config.toml
n_head = 8
activation = "swiglu"
norm = "rmsnorm"
norm_eps = 1e-06
attn_scale = 0.125
parallel_block = false
extras = ["capped logits"]
init_std_o = 0.00289
beta1 = 0.9
lr_head = 0.00693
decay_fraction = 0.666
final_lr_fraction = 0.0
dataset = "wikipedia_en"
MLP neurons of a small language model. Each row is named by its layer, matrix (gate and up: input weights) and neuron, and shows model dimensions 256-319. Each number is 128 + 24 x the weight over its row's rms, rounded and kept within 0 to 255. A neuron's up and down rows have the sign that makes its largest values positive.
After each neuron's rows, "fires on" lists the tokens most often at its 100 highest values on Wikipedia text that the model never trained on.

L4.gate1910 [ 94 107 147 109 119 117 148 153 113 145 114 142 156 146 137 124 146  84 173 120 134 112 127  93 143 101 139 145 137 143 151 113 152 138 125 115 135 130 116 147 104 112 128 114 114 129 127 167 110  99 137 146 157 148 137 138  92 161 120 107 144 146 131  96]
L4.up1910 [122 170 130  79 133 105 125 137 139  91 105 101 144 149 146 102 102 145 133 109 147 180 136 123 182 143 124  90 104 119 115 116 166 140 146 114 108 156 142 119 109 134 163 130  95  97  87 140 137 114 136 148  92 157  84 123 131 125 120 135 100  99 171 100]
fires on: "|", " M", " |\n", " -", " |"

L4.gate1561 [139 122 138 141 129  82 144 129 160 165 100 105 114 125  75 129 108 100 150 113 130  90 142 140 133 198 121 164 123 119 119 153 116 118  60 137  96 105 130 116 165 137 137 119 118 168 135 107 111 106 118  88  98 163 136 110 109  98 153 161  80  82 152 115]
L4.up1561 [111 125 123 147 130 138 176 126 129 122 164 156  89 120  98 118 122 109 136  99  91 134 126 126 183  95 112 117 180  95 126 103 106 144 104 168 100 105 116  88  98 117 155  80 119  67 163 139 182 151 129  95 155 112 149 112 171 111 129 134 132 128 123  83]
fires on: " \"", "-", ",", " “", " that"

L4.gate1399 [107 101 174  66 136 141 114 132  92 136 127 139 123 156 130 127 124 111 164 162 133 140 113 122 155 111 108 100  77 106 123 153  88 136 114 149 128 145 155 174 130 101 119 114 105 135 140 167 133 136 138 155 123 133 139 123 156 127 135 105 163 134 138 110]
L4.up1399 [111 158 138 117 156 168 175 142 145 114 172 112  98 138 127  99 131 126 111 143 146 148  97 171 119 156 136 134 132 125 104 147 121 107 152 117 118 103  89 143 134  49 121 109 127 155 115 127 121 144 120 133 138 121 140 162 131 130 121 125 124 158 103 131]
fires on: " to", ";", "-", "–", " in", " of"

L2.gate1224 [168 121 127  84 130  78 128 123 123 111  98  99 143 120 129 156 138 124 153 146 162 139 142 123 119 148 127 129  89 109  97 109 107 107 148 115  90 135 101 117 159 158 113 148 162 126  96 109 151 147 183 123 139 139 134 137 146  98 163 122 123 137  88 106]
L2.up1224 [134  79 113 121 148 104  98 132 158 148  88 117  99  94 127 144 118 145 156 143 144 127 118 107 100 156 151 116  82 133 107  88  93 166 130 118 116 136 133  63 152 144  96 118 141 127 124  90 145 148 158 152 145  81 119 122 112 130 111 143 105 115 106 113]
fires on: " (", " Command", " Management", " Force", "ust", "anda"

L4.gate441 [146 110 135 109 127 137 146 119 109 138 126  90 138 122 127 102 135 131 159 175 119  79 106 163 121 108 139 129 112 111 125 102 124 137 125  82  87 135 139 117 121 158  95 118 131 140 152 157  94 135 169 110 115 144 138 132 174 129 131 165 123 183  84 140]
L4.up441 [142 145 103 132 133 148 126 124 108 192 154 132 116 131 115 174 157 120 122  88 116 186 128 139  95 114 123 143 108 149 106 115 106 180 122 143 111 103 154 113 120 131 121 156 140 177 138 133 116 109 173 134 128  91 104 156 130  93 146 129 132 127 136 128]
fires on: " (", " term"

L4.gate467 [124  76 164 112 108 108 128 126 146  81  96 127 103 139  99 129 144 140 141 134 134 121 116 171  97 125 110 159 122 112  92 182 132  89 143 138  90 133 136 102 144  89  98 113 105 148 123 110 129 103 186 118  66 132 162 153 118 128 164 146 135 140 139 116]
L4.up467 [129 133 143 149  97 150 100  98 160 142 130 123 146 119 154  88 145  85 118 133 126 119 116 146 138 133 126 167 106 129 118 170 142 151 133 115 113 115 154 195 144 147 114 120 136 161 127 151 114 162 124 101 137 162 181 122 134  97 164 121 160 120 103 150]
fires on: "\n", " York", " |", " Pennsylvania", "5"

L4.gate1859 [160 118 151 154  94 100 120 159 134 160 121  95 120  87 124 125 153 110 132 110 151 155 101 110 140 143 146 120 135 161 116 142 130 134 123 123  81 133 124 132 141 106 129 183  88  91 117 158 102 127 120 125  94 131 151 147 114 118 167 100 123 148 116 118]
L4.up1859 [ 81 123 160  93 166 157 151 120 157 121 154 114 145 100 115 144 141 124 129 126 117 142 128 108 133 135 121 139  78 132 121 115 132 103 125 105 124 127 120 122 165 127  83 128 124 189 139 119 101 119 134 129  99 132 139 112 116 147 144 107  91 110 160 141]
fires on: "-", "–", ",", "—", " "

L2.gate856 [151 108 111  88 105 128 142 124 107  95  42 106 118  93 100 119 104  79 184 103 116 147 119 125 127 110 126 128 152  90 136 148 137 128 141 164 109 105  86 117 137 188 109 130 124 127 140 114 132 118 148 123 135 137 136 143 132  97 120 142 131 131 151 101]
L2.up856 [136  72 150 113 117 115 169 122 147 106 110 114 173  93 110 111 106 130 139  55  88 126 122 128  66 113 160 134 152 110  89 106 167 109 148 118 182 150 132 111 198 121 117 122 107 105 106 162 124 106  47 167  93 131  91  99  98 134 109 161 142 120 113 108]
fires on: "\n\n", " (", ")\n\n", "M", ";", "J"

L4.gate47 [132 159 134 123 145 101 177  56 155 111 111 145  93  93 128 135 109 122 138 131 153 140 152 171 152 120 114 131 145 108 107 179 150 138 102 153 128 158 126 114 157 153 145 106 107 143 150 136 116  97 106 110 129 162 136 138 137 103 206 155 150 151  98 143]
L4.up47 [107 157  88 130 156 144 104 137 123  91 108 130 118 144 124 127 139 133  88 159 114  65 159 152 145 101  66 107 153 117 146 154 136 138 163 129 120 133 128 124 122 158 141 143 153 103 190 130 156 124 116 133 123 104 162 145 146 103 133 116 127 137 146 144]
fires on: "–", " to", "-", "k", "ual", " \""

L4.gate903 [117 139 140 105 133 114  96  96 141 109 120  81 138 121 149 112 152 136 130 140 128  97 139 138 173 129 123 130 119 120  35 151 171 114  98 129 148 109 123 149 137 130  79  57 121 112 123 115 170 148 138 133 141 121 196 158 142 132 160 119 126 145 112 154]
L4.up903 [ 93 103 111 162 113 109 139  87 131 114 145  96 156 102 101 118 109  96 120  88  38 124 144 101  73 150 138 168 112 112 144 123 143 160  93 118 118 147 103 118 163 116 154 144  87 142 113 161 162 147 135  85 137 126  57 157 121 105 141 114 107 121 118 141]
fires on: ")\n", " |\n", "|", " |", " ("

L4.gate2011 [147  88 100 110 120 145 150  96 140  96  98 100 115 116 103 167 123 130 131 211 153 108 110 183 105 160 117  99  78 161 137 157  81 133 121 124 142 143 120 106 129  81 139  70  96 155 123 101 124  94 132 130 129 147 120 116 133 115 135 166 141 131 125 146]
L4.up2011 [105 149 120 106 135 212 161 121  77 116  74 133 146 105 106 136 102 118 143 149 122 115 105 149 163 141 117 132 134 159  95 169 151 147 111 123 140 137 129 108 138 147 135 123 114 103 155 129 103 141 121 137 139 122 121 118 101 131 176 109  90 168  94 143]
fires on: ",", " in", " of", " |", " Pennsylvania", " City"

L4.gate233 [122 125 128 122 152 135 170 117 141 120  79 157 118 134 115  95 130 117 140 114 131  80 149 150 192  84  98 104 119  93 152 167 110 135 161 114 125 141 118 140 144 149 109 146 163 113 161  86 157  93 121  78 153 122 106 131 112 138 143 142  83 123 177 106]
L4.up233 [139 155 142 165 121 132 121  81 116  57 125 134 144 170 147 111 162 115 156  95 122 141 144 173 110 156 122 120 124 120 144  97 117 117 117 116  81 108 115 130 170 138 100 119 115 103 179 134 161 131 115 169 108  95 104 126 148 148 112 126 122 143 104 165]
fires on: " (", " and"

L4.gate1598 [160  87 161 107  77 106 142 149 114 125 114 135 111 121 140 103 160 108 126 111 120 119 143 127 138 116 112 126 132  93 143 164 114 106 146  96 113 117 133 162 115 148 122 127 126 106 130 135 153 126 142 118  99  98 125 153 158 125 114 125 162 110 159 130]
L4.up1598 [158 165 119 158 129 131 124 131 137 118 124 122 132 131 125 169 148 132 143 136 101 152 126 184 156 140 131 150 132 115 159  83 100 105 112 135 127 132 118 136 117 115  98 107 131 114 179 136 130 142 160 116 123 136 163  91 144 129 147  88 140 138 124 185]
fires on: ",", ".", "ount", "ro", " and"

L4.gate1922 [166 126 175 110 110  53  74 132 132 118  86 168 167 152 130 120 107  98 139 130 167 137  85 121 127 163 160 122  69 127 116 116 185 119 123 142 128 111  88 136 127 143 143 115 111 156  97 133 142 115 152  47 139 154 158 124 100 139  70 140 137 143  94 113]
L4.up1922 [153  78 149  93 139  84 133 146 122 113 131 116 165 162 106 143  94 110  98 155 152 135 149 127 129 143 128  93 127 116 133 153 142 190  99 107 178 123 137 113 114 178 155 175 105 141 113 131 153 137 131 112  87 121 120 134 130 155 140 111 119 139 140 111]
fires on: "\n", " United", " |\n", " (", "|"

L4.gate739 [ 90 106 153  97 114  70 147 137 127 122  96  88 123 116 133 101 103 164 146 177 136 120 109 135 159 150 122 141 107 139 137 128 112 104  77 127 128 136 109 153 122 104 110  98 142 116 113 119 153  99 165 145 128 102 157 112 127 144 169 165 116 113 122 128]
L4.up739 [131 139 156  98 104 142 142  60 130 152 176 157 146 108 116 173 152 133 114 128 104 180 168 145 112 121 143 168  90 113 110 120 141 121 150  86 148 109 103 101 130 169 163 119 148 165 120 131  86 155 131 102 139 167 141 158 129 112 158 139 102 140  82 128]
fires on: " /", " (", ":", " in", "°"

L4.gate1954 [126 140 151 118  99 104 110 140 106 115 101 131 146 177 109 168 172  98 119 170 143 156  94 114 134 158 174 141  97 101 137 191 117 134  74 113 111 106 105 110 135  92  95 140  88 141  73 158 149  90 115  85 127 122 156 121 109  87 145 134 153 141 117 143]
L4.up1954 [ 86 127 106 146 113 100 109 146 140 146 176 135 139 138 126 170 122 158  93 116 123 136 199 170 124 125 104  84 157 131 121 114 116 118 130  66 128 141 206 133 119 146 138 109 134 125 136 113 120 119 120 134 100 120 132 127 127  88 151 152 156 110 140 166]
fires on: "-", "–", "1", "0", " ", ","

L4.gate702 [127 119 138  91  60 110 162  76 136 140 104  88 118 111  68 132 169 167 130 181 143 111 122  88 102 116 138 141 136 133 129 168 102 145 107 138 124 116 130  82 136 100 117 139  87 126  99 158 135 122 124  67  98 155 172 163 154  99 119 143 147 110 160 146]
L4.up702 [118 127 130 159 159 102 121 125 120 126 100 107 137 132  98 153 144 118 102 167 172 100  93 128 158 109 105 152 137 154 153 144 146 121 122 155 114 101 139 160 121 181 136 120 117 132 152 149 110  95 157 119 136 119 124 104 120 132 137  94 118 189 127 139]
fires on: "\n", " |", " N", "R", ":", " of"

L4.gate1196 [201 168 117 116 169 117  94 134  99 157 154 145 110 153 131  80 168 116 140 109 156 154  93 109 134 138 116 127 103 143 138 132 122 107  96 148  94 105 113 175 126  96  80 156 149 164 145 124 177 125 145  79 134 115 163 129 132 106 125  87 134 101 150  79]
L4.up1196 [140 140  74 136 149 120  99 111 100 163 127 127  94 104 170 127 135 179 133 146 126 127 140 163  95 125 125 166 121 108 122 136 119 119 170 124 135 133 126 150 136  68 122 133  97 134  88 169  67 140 100 135 143 147 160 161 127 158 111 106 116 114 121 153]
fires on: " of", " to", " +", " from", "ura", "leg"

L4.gate1504 [ 81 121 123 122 116  90 164 109 152  98 139 101 122 117 107 161 109 142 149 134 197  92 116 142 120 124 127 111 131 121 136 128 122 113 135  98 141  90  98  89 159 137 119 155 107 125 118 157 149 100 120  74 132 136 132 113 162 149 140 108 145  85 124 138]
L4.up1504 [102  85 128  95 144  88 129 113 134 112 155 173 137 111 121 121 129 137 157 155 111 177 110 151 118 132  96 132 133  91 101 150  64 140 140 121 138 141 138 125 148 153 128 113  75 154 101  97 109 109 109 151 111 196 101 177 143 125 198 146 146 141 140 108]
fires on: " ", " of", " in", ";", " at", " the"

L4.gate288 [129 124 103 136 103  72 119 134 132 139 142  81 103 101 114 138 136 137  69 176 168 178 153 129 164 136 126 133 134  98 122 138 145 150 120 112  95 164  93 126 175 145  77 119 128 118 122  80 132 113 182  90  92 131 101 167 139 123 122 156 120 124  94 121]
L4.up288 [ 95 140 100  97 144 129 123 128  83 146 138 137 129 127 138 106 147 118 127  87 118 142 103 126 150 134 157 174 154 129  79 135 110 156 151 134 119 127 121 161  97  92 132 146 127 156 101 150 132 127 154 152 136 109 155 135 153 103 164 111 111 114 133 123]
fires on: " (", " |", " |\n", ";"

L4.gate1195 [121 121 141  98 117 116 102  87 108 106 136 141 119 123 157 153 138 106 146 139 119 168  96 128 147 119 114 161 123 106 112 180 137 143  90 150 115  90 125  73 130 116 115 137  57  97 114 119 135 128 123 117 111 100 161 138 136 143 150 168 124 103 163 120]
L4.up1195 [ 77 123 161 137 147 142 116 144 130 115 182 136 121 104 142 151 111 150 121 118  96 154 143 108 124 166 135 164 111 112 135 141  85 115 115 123 125 131  93  95 150 142 151 110 120 135  94 130 171 157 108 109 103 169 141 154 153 147 156 142 108 124 171 123]
fires on: " |", "\n", ";", ")\n", ",", " "